Part of a small language model's weights.
Architecture: RMSNorm before each block, rotary positions, biases on query, key and value.
MLP neurons of a small language model. Each row is named by its layer, matrix (gate and up: input weights) and neuron, and shows model dimensions 16-143. Each number is 128 + 32 x the weight over its row's rms, rounded and kept within 0 to 255. Numbers have three digits each. A neuron's up and down rows have the sign that makes its largest values positive.
A block is one neuron, or neurons of one layer that tend to fire together. After each block is what it responds to, as a language model described it from the Wikipedia text at the highest values.

L5.gate323:118089156138130100158132091142105063148141125075159132112190170069135079125084165112141172060074143153160097117141112088135135065137098051114098117177130067126086156148081072157169129135098088118162117117104147125091135152073149165137098124117126103124141160104124158131097102120124109105145120109182083109087194122160130151065131152150128073186134164163166168120075120148147114170164
L5.up323:156115122135091148087092132109116062136119098096165123128179158160208108100097173122142143127106160104136141153164098108154108127153108157104085128178119101106089133113116080112094125159091072113143148121135204151136137142093142203137105125084134170093126145200148176109137120131144079097150103100174148126139177063119062158105117152151099122126111152137186173127056138127130101136127
Responds to: Mostly "ild" inside "bu-ild-ing(s)", also word-opening fragments like sh, res, dis, cont that start longer words (respectively, disease, contractor).

L5.gate338:104133145146143151095108100121100149102150137158155152131095096077121153101049197135189168120123098119182150134145146161122130113161112107103118146139149084084125147131114162123153183163099073181103121158124115100136132168131057103080112137118113156141063108092109107137108123095117118116100116179104140141158116121196094200201160145105023147143130137134143152113179106138111164212176
L5.up338:104143126155119111100128120110140091060125156189148149156102084094119151149088199103181138177110109102179144109075115185147115109167101104127077155125155062128141161162088170154150173136104115136125122158131108118123120142110046142075078152111092125139085124080139093151139090081134127113099146147129114115123133095142089180159150148172033152102138107126142173113156089129108165188166
Responds to: Fires on a lone "f" or "F" piece inside a word (satisfy, Africa, self, powerful) and on "==" opening a section heading at line start.

L8.gate8:166154125129136152167128151142169131117094174083083119126130101099146175122160097109154139113208132118145112136132058128131154145127105161092121154078133163152133163148063094167167157114141095104101123214145098087095140147167145129083106174133127163101143123103085143162099125130065206174138095090145064120133163086147189176147088094134135064134098148153127099089168163151156174099161
L8.up8:153119242138078188142084107089129125130157156142104156115125163056131155181118105099125087110180120109082133122149139091151148139105138062093116093140077128159055162166115119151107164114148075131096159109142133080118132161107154164113078144120119141103179078126114170180118176167120095163143123123178074108145149133134160148137083128147068126135143128164157089103124115142137134099105
L8.gate199:076178099140111126175165176096159132183091139133057169087096105142097163112087122164137097103065123136161088064156153169127106127194128150142137154107171131111103138126140113152161112088111177102076124129114162188152053123078065085145129146085118130124082143080161116116134144156077132139135121146153135149155143154224113119117151096161166104119156127123097159146173184165097189088138
L8.up199:106181113175122170118158153100097166068135179171090166059061128176093207102076096148150069113109110129179121094138203157123133112154100158177094092127140160108096153138109135155137122087185167115112091148116151128132119157088126109166115091139134126145089091094114111114095156142099126140163144139126139108099145135173077098162122159131114103107148111083131125160167106205073195096153
L8.gate264:112100145127165077148086131083143116129106124116041199136155161096174142104130122078104167088118153151065153117115160204139187124083177132162162199106111124114110115155134101175103119110130121106110101121100087129117073157135195102090101136141158104061124085106113159119162217218091135089118130145147123111114086144158116103123076083075152131130169129100137128125115122214150082128161
L8.up264:059120185130127147169059094129156164099124097120097135134143211173136152159145144132161165124098099103102112127116112089142101098091121130166175133106160141164129088111099109141147110160090092134114085175183120186127092077122107151095161171096091066147108077127163104192159130108098125130130173116108146132138118068119159119165175095123148099123119141098194126089150152086112156136110
L8.gate504:082180162165137163184063108107165156108067164141152175102115095127117181133117087140100135133173095086107113141125152114078153169111078163072127155144106163126085165141144085119143088138072112106126144078107181113138132168086107105163074134131133136137028083107140140118121130138064131133112142097159147138118142096131135110195100118102119081173113107141111109092146139110123119109162
L8.up504:156140119086184099143153079132135148156117101148155114186052113159121151113124119155148145161094086116115036104143082131107096103118144155127121171123146133114073104163086175135033124185135164119092108141125141153095105123083118089157116122110124172166100120135107098151146077123120079093135205116175127092114123145132136179137169113149065127160141123097126155111121082141143118061201
Responds to: Short word-piece fragments in the middle of a split word, often after the first piece, e.g. Dem-oc-rat, Or-ig-ins, m-an-ual, Pro-f.

L10.gate83:134094144137122112197084126134102113171106132172140168132076123121155081128180140174109095148140117118149108132195106126102170120143108105112138099131128100125071100085158128175128145123109053120195096155090163185134089127141179134145147179138133094117112199123143111108161136087070142112164146113181188175122114106219115100143099148102109110175079141151129100119189128194132155190086
L10.up83:143118100089107173163127135119139126147126143116135131132118134098122088101089082142153075131138186100118139087054115144142104138143158175117135108124129117188103111096169106100112156120088153136139076175147130134203124065117135134169130190172148156116204217141146150132146127145083101110120165190114121125142184065137073112117106152138071079172139163214097099138123178135104118187127
L10.gate86:088153159186152129128158085122116113120106132109120231154129122128167202181124132187141118153112090090143184108142171187076131158058099204090146118090115154091109127087162113130092158108105133152160108123095137135119156159136050104117073161175125098117129162081099172175122137123155071133130146143091108178123146135118103115039125103135122128145082110154095103129101091151168118091195
L10.up86:140147113118130164172133145132084075133109106147124101099193083139110063123123127090118105112128084127194114165113107182153107139112122103128122138108137150131088117146046166108135174170112127104128080137095127183121036119120121115160065218077096118113101144172077077102155099083149100108140125156164119135136132154152135154099154131069148097162093128162147068133116127137217139104132
L10.gate101:169069070159147090193149106126161113162147132125113126077085101130122126203148122080119091171132112071157134105088106105084095199131088108145104129116133141126141144070133147124152193170150174161108099068086077180184145185121175185182092099117140109122133163146145112143146171104151071128135162040139072152099115153102135150121133123165158183185119162135110111135125118144132135099184
L10.up101:177080090212067120161177132079153140107136133151122144124087096141156193108166155111128128120148155147131144123095140132129204104163145102142169100114068174105124155135129149111195156168152133125127104120115114126174174186148147195181096165145092124065112091099128086140146187102141134164153142109143160139102147101090100117138135148110113166129135081100106078185101101072150124104113
L10.gate129:154124141161114157172189131091104157125131116103116144112100129090093123143132179085125176117121185036092115147143092148111193075194126137125151108103082140152099087069096143090153135118163161162133069066133133207131166153152110125119100174100142108139192124150122122131067149120080145068116111122128145109117093090155149096138173102131139152165123087127176121107104095112139164141155
L10.up129:105082172116174119156158128173098115118153122165152145115126101047143115134147125177135082060035097128087134166090121110117133080119143195115193120204138224126089132108110115110154122146096101140155127143141126129134104128077120119145097171099126095147068130102185139134108124091117176145162111100201147192104110137124075068090134099074136145156119085172121100137067080109189157113087
L10.gate186:233192141140169183131157150132112169115115047155178143077146130112145131136159125192125104157133179074151158190180126135119117081108133150132160160078120139104110141161041109127138154087142109146126121106174132144156116173075091189058147200169122107138128153109124105123095171123107124101104101106130137129169098127145085110124121118175140104149154139153134112131120098114195134168049
L10.up186:127108155162154139064151201134144155224148092194150145067089152085107170102050136184132148127088163109124207132123155114122105156111185149156117112066176098099120094111087139113079177099185113112122101079158127109049043079090095135181151161141121110153083143108178118085130161127149119092171138119130134139153128155142100104083130101144106121179143074208125117134113107074111077111108
L10.gate195:115146137167144070179152099147080122190114128114116131172172156162141120105110119117107124127136161081143152139144158150110081186108172116129142105151110118128098100121187200185148101141174124141069116121028161159124122137173156071195096171112150149100112108127109121149128117095155120103187158126102172201170103127093114070116150112114106095193146081156103095155137126108071109084149
L10.up195:095161214159124155148191142147126112076100177122082161172111167127123064172100178163159080070125091125073141133196100128099088163119142122143202111147122145108087088076152136142162116146136126091117119134123094127102108116133175105153123115085103129163157162053123125108142152139157162159141154198106122143077179138120079129178113148130090151136163142133166109214113071120118103101138
L10.gate209:152152131177147215132063050135099079114129134129133188108180120119133162148110154110151147132117152127134113108122118120146156101059123202114132066125162139102150129130098113128176142111118099123124133128111148166101129186160138099192120145159085120089141110132115127071122173094131132147183149108219184159034152169125111103104136130116123057120087132164116129114110093194143105126172
L10.up209:133136078163113129123150136131072142029141069177160101198163161120197157127138139087125107123133147139112116148129128122152202128128154116161154106146117110106091126093066105186124072129158103140114080078110143160189113127161127152188106131218151112162140105079062095092205137112119174121142185069181116159136138129130097103114116169100156117140143160125181117137090096103107164112131
L10.gate309:142101116128182148166194178173128160143092130140081144117147120089075095077156175091143095092124136152111112203122159146168180048119176119132155121163089190164137090113097141168128090123173099123166152128143128156124120115107136113132143138154099135116078160119111138140125068123131122155145130181109112166163107091158150187085161112125100178115164174154078110118152156077119114140157
L10.up309:177088106091139146187164152119098165134147089189066099147158059125112097129164164070167131087142134144131068158118104163151148125117131118125206152149100180114136093118143117179118068102167150150150123109175092176150113157084154113091130161119170093151138101129158166076111051103165181179135119096185126164114066103115178126087114104132123104111151193110098118163124120135100132138179
L10.gate311:162138153150152125116139148195131099095086131118131082143127057173248111129096127194118182121171182123115101082126098137142121149139148142075206146153110165103161117120144113109150141170140066105091107097198106157089164162135061135109156162137127141190129110151139105092132109147105146117141111149118172076160116114147079027082106163131118157097121134128107126147070178148104159149143
L10.up311:133108096165162185126140116105145152099109118120110068126137149184175162108125136178092138142153108155159109091126128145164106192170132104143138114122116128152099147144177181113085156139130169111079129165141158137126121126111150096121150095176094149114116114120096071121104194120169119124135085139113139141092165132223114114134115194064094121121112135167142099195099094048140128157168
L10.gate327:152145146139122134117155080106135072097117155043147152070089124142175121192123202156122116131108133096167163111162152124069104129152103083138095161115156116092119162139113169141159097116125102076095129139167129161094114116105174112139147142144086098161184144123084112146086123096052139059138100094138203095100052111079106095154160156127136090109100168173105150161090154080156142142186
L10.up327:138109179187176143148083124130143060073130171142064123082141083142098089135101140102112097117131148086129133148150065154099106116112168189154128103119139162124132121140125096070093114080150102104143120116083121156129077170175163173105116149173062163187147137204153107157165119167117178113167168084100097165106050115154154186118152168094175134166144121145123136171112136165204194088140
L10.gate405:152090130130169156128110121111143128122152104152100132116124100094148157188090107171163093088134148096108111155098162193124162084091111118103165136139118209137189163098100112167136120129140153069178133085111146153192137201100115162142106173108190121159138131167178148142126186156150126099172073131057116132089133142161146074133132091140130117084153140120119161134066190142193116141120
L10.up405:148117129145137112104104149124152150143156086147096130114161085080149097149124137177110085071165186069144091145108138143147168108067097158142146160153091201138098148116070081104086144120126181084138125127103115157156166176097127111097053139112185056095129143090163160079119138189123170116173127091169057147134106148099166098128136103093129063146136164133185163124100185135124188119142
L10.gate413:108113159124088144149124178084164080118140127118188139127111111125113127142135149124139128129138123155123198099134089135157164154115091127135081133111125090102100100099126112069115102129156061117196092061133159175078129122139098221106076129116158063118147125161106156118111166097063125165114124127138098151162119166162117068100141133124132175120153181134142125129186097162186042157073
L10.up413:125123194158144096135162165077189090058130097125193104088131108148160122121095132142112110090165132173099118119149122138129160138128151117187103113141063135136134097080095053064093129093154077130172091085137160116144112097097108159074124134125145069146162148162143136159106152123093095107141157122159125123202098122120136098112168171104152143117128120077105080164159135179167160199084
L10.gate420:095131146148104129181157070138091044152200159122094154118066162097137094182109127096095140112127115126093167180171163042099150179154102042119138134108123085096165105121187124126173150081197153111121114128203096116159143133123137123168149114130102165153113141113186124100145119215162175129079114154147139137107145152183097113155113085082136090135087154081144135138146144153145114139077
L10.up420:176098126105115130141152115145112141148146131078124147128090158157157131115140139140142195105194189119120099124116169089179162133159121135109173118109119145187106133153210181116124123091170102080148080106219091122143097134101143114147115137160064146126160120156129147123121127129150181074132068159123099156107160130138090147113127136114096091159054066095128162066180093164084141149145
L10.gate484:082069097158175130168156108086117125112072144139079105093135109131094081167150116108163090148087110128110147085116138105178135110154069127173170090097109156140127146127148148119109161113115129080181090161133130120205194123132154141176141101153218137084118106107138075160118126074154161072181110084160192182113126119129143135103115140129061194177090154148142103159129129115177100132088
L10.up484:124097090130187138124176127075127154136097128148132089163149105066160065104131122150176132161031125107143082166102070134136126169163131102160161145173112115136098114142151117147212117144128135087112107135152150134168117180091161147091175135147139151117191150109114093106094142133161127074173094118146093128143125106163150098122144124115132195175171135116159142148114136095181080114129
L10.gate501:137164150093181195122194120156121107094143115162119116138156145095117167153144122121105113152122106189104064154111082157149143140093098118123105119143131126151118107099094154078075148090171125093119176090119108141100201107088106112126126151158107098207123235088176171148156137089090111179119092157115116139157104139168133115147132080149150161104175121118122147175117146107129135103195
L10.up501:125145172120102176081097152171106065162134134138129113113167144120120142104073239125137117131118175128148049167094116159131152104128131145113168123171104099144151086109122116106153154084093111146132081126157092115186135150178175168110143131095106138169104206089082157177113102182094103146121093137168062094152102069183103087118144123143176127149158114185144109124080136104140152088139
L10.gate507:143091155120096112172150108135136103116144091176153122118157083173122180090082081096151076147175168151174150133131088142099092115162154126124148067148080185108194094153130144166121117154127130116109104124114178180150157177099153116121130162171133138170154163150167141152124135095134104104146116178106156174132030114160138131158057115153061120109152144136165180153124060091170090131067
L10.up507:090133186117156114152144089150096113213095133170116175144128040125186120145131136178103113097137133122147159199152099121135143106141153120109144187111185135126143141112206151115124153141132166165140095132105176085055128115130089115096156166170164120070140099104216098115097100149177143117164186101154209096124127103111150162108120108174148138138151105106118116144151131145176154113168
Responds to: Word-piece fragments inside names, mostly an h after a consonant (s, k, t), as in Kas-h-miri, Yos-h-imura, Pus-h-kin; also sh and y pieces.

L8.gate6:105174133218114130144176154124143109089121102134071104049092114158127079120124138126110177122190142071097178148149140167128140162165100097058096097085083133187061179082075103102165152142143091110087159164088136094089078141119114176117094167128145094163132114146134146136129127142155110154187120149113111116119153135156132063190103088135208140096156104152147088062115085153125113113082
L8.up6:081150167144153141148133154135111136130140158169042108076114106145164086130105142135056167074156146136101123138133163184115162139142126097084117097074084171158118101167076087089157135114146039142131203149109141135082063166141149111111092123100118083177110130158120093088128110082114142149190155133144124125119102148165168075122086083115161132076151119121165115096145120142156095096080
L8.gate112:121143155124131105175166113115116175057121165176066141083168141118110112137135204126144179054088159138144101117121120107131137148138149093155163143075117166138110160118095094112182137106143123095145116136141096144141153164159063172129148114088146052153100138134094144106141192103171154077145127108170099173111047110116148118115170067122094150126199133176190095158091125079078115102124
L8.up112:140203110123151075102128098140120158125138054082131163173126071135144172200162128159160199126096143109109113122095147112118177122154161136164136099155107185079163086131070127157151149078138154183133157148167098108053163131117136122127104087109112155154112054081164149120138122090163133082138171110130138080124121111101207118059109142126140154149136115143134113098123063114150051132169
L8.gate210:183164126125191111139129157176154160079116120115126126121118087092125130153097139104135135117104134135097140131139109157119172070148112125082145128109116187130145108167115162188132130142091165131126078097190121118083033141147156126148163148146090065133124127132095147133101165133083068090135098143126132131121100155090086113161113109152158148147084094134178107166090135104164086126170
L8.up210:212094101161109147057144120169110135077110126096123137056111127058114143114139101101110166155083110134110105125190122100093143052139147135143144135120103161150153110152121138130168105164123121156153169152177110082116083133140115158188114201104127113133133135160090120134151122083140127070206125129192123170150035121128089154145139114138203055154103119160207098111105135113105164137130
L8.gate237:152129122112152131139142127177084136132077106167116128153140087115163161159136140148140154106115133084162121119137153132162171140118110102112129150119111116127156147151057134127153186119143167103114164162121120084092158202144152113137101124113174138081065108114087138129103131099086107112119135088062162159156090163196133094109104140136082149087166150068150157098099158160121144065130
L8.up237:075128139136152170119167147107158115149069138118108092156111161219134059110148089163114180089104137131085166122125145101163154126142115135166070166099145076037156114119130138104104156162114194172135096143092096162163150159131134150097129118100160158088125164089109116148100081119130151092144130114089090123144079126095099069122081046089156128186066156097115111111114145079142104137060
Responds to: Vowel pieces, mostly y, right after a split-off initial consonant such as s-y-stem, c-y-cling, l-y-rics, S-y-lvester; also U in USA, UK.

L10.gate8:155135137116097145155124128164107153109056158097099148122149143134155087158149102141093174154132165170106141126161151128112109096155080170168100148135097156135123086088151124163148077151143118155051111150158120202158105143134147235116150187074129132089131099202162141174165152108123146095127161218190117093062135146150120090092116125167147152165167061184140111106129176157129083158132
L10.up8:124118112140133153126115145114134146145066164166190104164165138093209109142111108171106091158076109162144075155196097114124105089178121117082164172126130168153114134139154118142114143096096103160132184152204132098142095108147106120176152125116105092088088106085117099166151163116146102106109112121109145112098125133187076071148123133110143135153145128095191107122135184189142134106141
L10.gate49:137149098079085141129117090111079137119158164153156132151112110103093123157136134109147120110150136134145130071139156105138152124083105112111117125121174097149102109073138099111078135111158106128185142112130124143088109118103150095148166117094162141164120115127097130152110140151088157145170205152089123123170123123135109079135181163098109118079137101140110092157160108169131053069110
L10.up49:152059091140073176130143155116095130127094151167199114109096145080022108146129093103118087162078168094146098158158185112116117173103118130136079149134198096088096149089130130109121135101100104159120137138162164130152099142146123058114104127120122142157125172035139101117127127136134106140158149078172101170156173085146196102169141136086095123160114181070060097110128117169132079121086
L10.gate77:076203096138093129104155122140156122186120084108081167069155137143069126111137103125096154186103127109100125158132136131145080154124106159152135168130141071123090152113162173156170173115158153140128094157095158121044153185147093131189072173150128096059194148089096174159126125161085174071051110117134128169132074080113087207132134107109156123069140137151129155109173147134167096160131
L10.up77:108143097158118101134116166174150169169155137107095155120124061104130130178127106117060079134110072114144159126112142151130149131081116167142159140143174128086155119091154111143166182100138094193074105110138114150155095154146085147168132184099136113133110147087130146144140063129095105173184129106080141108136113097114158096111127182143143044168130133159152099157154143096091123185140
L10.gate118:172109148149078173144149143120174172161173138103142071083102108062142088168119106118106130142151069128129125154125130106161130098106141116079122138114083124130115135080149129117099157176136113101141175178154103151142100170126143129202083146158084152092160086055124119179187082118125167113091191150224148135104104162125074147156160191145127073174124088095120140149069115087108095151140
L10.up118:119133125114100140112150116141174115088169117148136175147095105119138129076137142165070158097187115154130170134175078096124122172138099121163131104076133086175095151107083119179142149121106124143098153133186146151145123166222106134071084145151081169176162160111120122154105140085132096157194168108182092139046059088128123128139183118128084103102120093177154140095097147098126117115129
L10.gate127:083154146128133147124085136137125073130123132148139118126110081128120128142114117171118058117125127176149179088104120129161132136083149086096142095102095120122112124125116230105120138154169127117124135132159102182123150113154144065094122095156116166142114110118124140142118148150131058127079134086018098107138141072095137162125190196101163115138131121121152128145062160119111104133119
L10.up127:089165099152163091142089152112122126107090115127124107186103087206066050117149123188123094146140171117110117119126171172145049130173115154204080104193208112130172152124083174155125131161171102136122185114122125171148204133144136107137089132111140152113128084162114074139122117126097097142171139146147089112146092126127114153127103103101130129128116121172141139092133184119140108199170
L10.gate137:110077101148093076105134167136114133166105137084105225132147155157102164175111093170135119065142118100120148113170125108139144098068088142161138049043136080107125119088129130132150176130131131134114110118147097123109092192145138167132148058117169174081122131165163101169162150064133115145119139202117155116121153079108098116134061151064097117139137082156156130091148086211106076167066
L10.up137:130112134085111163111082169145176161139109186093164107130135175131128157103148126156129134213143113138110156093158188156104169202124101109087149197098103062157127126108128026092115170092195176128173145129145118164143126161135183128083129123185114153174088104137048154195122109111109088119117094090096106105105085150142168147162133141130136172150151100177107117176093106206107100116147
L10.gate173:101073154159137115086149105114178158131075127126147180131062077142121105207156175102128119107124083128038147152132107103154133125142125076186139085171106114196122139156129090144139151171112125135076132157152161121113119109133118123105183132091113137132161132113075107205145096183128107112158127224113164171082151093166137132128118090172116156104172167145154138111132101117106065193190
L10.up173:218129161144058079146124146119099101140125071109127143076109138157120105136102139082134132168146063151104132144160148042091101165100154070153124112148086125148141111129161108137104158159134069141157177147186075091117152090121201142142157132108146081168106100147141138166128109118123149156176163155146072104148125172134163141117103119128098136061141057088170116098135132183152149179148
L10.gate210:065112109195199184137135113139113116074098102101096119129120141099112129185167157151126112119100113096183117144150113155095148104123163163078081167102144156079130156086095022136090159126161057091198124108136209144145119111182115158180157183130142142134074116147143142145123193153094146085095142086133157152137123133121113145117155078088155153132113105130063174074069188149142097114124
L10.up210:175153115057133149104053115108145158132156170122141159111119132154095147159136152158165135086087150050101098140131154184164195182088126107094109126158159141122158111154127138091107133155134132191099142074148142164152159148115057145206113174124127125143149097159144169128125219123125076125092114111116024155113167103133160190120092134150096154115107088119124138042116085166108126169077
L10.gate214:119098103180091133138078078101112132106096120142070218148124139074125121114123163110133142160066135146157079142135148130108101149107136081156104109183177167143130175096100147112116188129114140150135143148100171146151141150124124079126175192068109144106119203102125147146123188122087100119160140119127082179160129156176126131113163086135133092060091161167082088117113195191089176106130
L10.up214:154154137139136103133111112069161119109140162144112176145118177114128172125101152104120104141120142109147100124129125090110077130122143150156086170154138134105113164128043168102150177173142128146065188072172176139130103146139125144177173213074109102096077221164096212165116142132140155190150159113136100169111153121115164145134129096173136144094132114170126130095117145112093152109159
L10.gate279:119127120090114126104123102035051135127140178159128113164171148091162092157084087064133080088186144100080086164136115111167138092165159134132099164141114072146153117124153147134146074147140118136135149161115092116179125126153158119183142121198094078085147170160129117163182172133160124195123142147074110173111146138115073106147099129128120122124100126144140139110089152173112123159123
L10.up279:214114131060157140120123137141096157108100122141172132122112158141064164095131102110168137132103158127103149124177126149160075094087112179114175101200104146165175128092174094073101073115134078140148125109197144105134125153104116171158160139162105133107081097084076182139135076130176168134163105129181090149170126093131106087095160131088138074137107089131114056143170157147159126081112
L10.gate280:127075077095145102104107110148132108135127115094125098105120107113108133135122100080102122154136144145190100136184158171115101097152153135130114118073111159188090108118183132101151137167156131126071136173133150179204110116157117172213140109172086147102135154101088164118191162151189141120103158150140140096145138133122086115146156166082084160184115093135190191115088104153168107129171
L10.up280:114155142107145201101115175136169199105167172129150145143104085094115129083115160124088126127129056127146140136148079146164041128150151146138185098110128159060127157136179096100114129155207113115109136136112136131132064134098120144108067152145134080088150161159110164152179162114111150095138104113089161141147114080134154176138180150129063179143138113118198151162138134127105127162067
L10.gate296:135089128129173134127135165133168133165089051132094100079122104138085145111140121147092136142153116149125168122112130101123143172145131092105167150114110133185075089093117100135062124162137111144112059115134105140139168150091094102124109070102130090113075146106100109131131084158115119141127117091154097192140084105127116127084197199105080087194012049148107093203112165183118126178130
L10.up296:138171118107107140126090140039105167091141142159151091130133093151130117090105175145119108116160106138113100167129121051181140122150105105071133147049064109123125177086128125128070111092117112104082109153177123152110132167126107148134149140104144127149074113141161114059150094109144085110117100110094187111085081096204152099074095101092156126075072141147171137052152126106158139150113
L10.gate303:099144198149086130089141161106132163122156114169150143122090136104084107124098157070138116119145123114096103210171173166058115157156146070150109139172172154144088113078134117131160153159140103090122143137136158139083112184109158090135098146074161130118134128092127112202164084169133147137104110128140059155093130160172155160137120167161101131139099112117133127165103105131115108111037
L10.up303:115107129160178097162146125171143104080135125176136089138096103091128114083168112150117152152143122138168145149158143163073124125142129159109109134106142153105170099078127127141151117151117067204095162091095090167086105150144098142141151143127103126162094118105139119129166088181183124202187172115114137195129163082083118149171227140079105192124120121147134113114138107132099141135196
L10.gate397:167100130133126156124130090129049149094124125097133103197112141141098102171153113078079110090155077143117118137090105169097088094132143055135137095112124160124150121057174162147113120170172137107145116166120123206156124131102121130130179219162179143115182111086127089119147126073103094157157119095107142147169173094159127125129098124077147065102202175129059142128141113100133131168192
L10.up397:127142078101101141114092187102103105182139123082136133107154089115167127168156119100128101171117105110117129035093151141134062163206162116128128084154136104143168148082129091120100145074060124163058093157129114106162117176142136141129089141140114137201168151093124113137097131120118085163110114099150149104116176082092147174101107160159112105165144091127148177062146127113095127123119
L10.gate465:124120114078117163094125145129094136138153138064108135154131134139125148101144130047103157141178119120156180085114124106138108194123148123132117111095120158113080147147096144081110097163190132088114090155116106177179132172126111115124071146084166163107153101100086116119136140123212154145136161113147184131113084068175094110114129142088156099169125109142110180111126133143186130125101
L10.up465:170124112163091149104138126107132121148140100134178115173091155106113141124112100116086130148121182191148176106117113026151100173188134115166121134164155149170155166188129160052088091153122115129121136202099155180145121189151174132102081135206125088102112138091169116097139138147123075126150104109129146105031141109177134095168107115101134134165111101086145150109132165172107153089123
L10.gate502:096105128099118111158090135178073120172111090140150127108053107110121075087104110058127058105126152086171160123111145172103149138153104124159163144129154152081137097182137169110156145123040136098125138130103097159082076140125134118155084088191209105143139145112120134107152042077126139145080163096178109156100115111194168079097082085091120119111165134088088128123100143102159115089100
L10.up502:093104109119143135164165102105120103139135060182191095157110143101130100058186155108053155162141121133092140142126110129179082148152135130166157101171140128119090130079096139110122094105161100059064172144133055109124082111161076136069168125102097152158141133153118174153139129169084147107111153090116047132098142135094134108098130177099176117170122130111102044096147110088138102091131
Responds to: Second or third subword pieces inside words split after a prefix-like start, especially f in pro-f (profession, profit, profound), also ig in orig, st in inst, ou in group.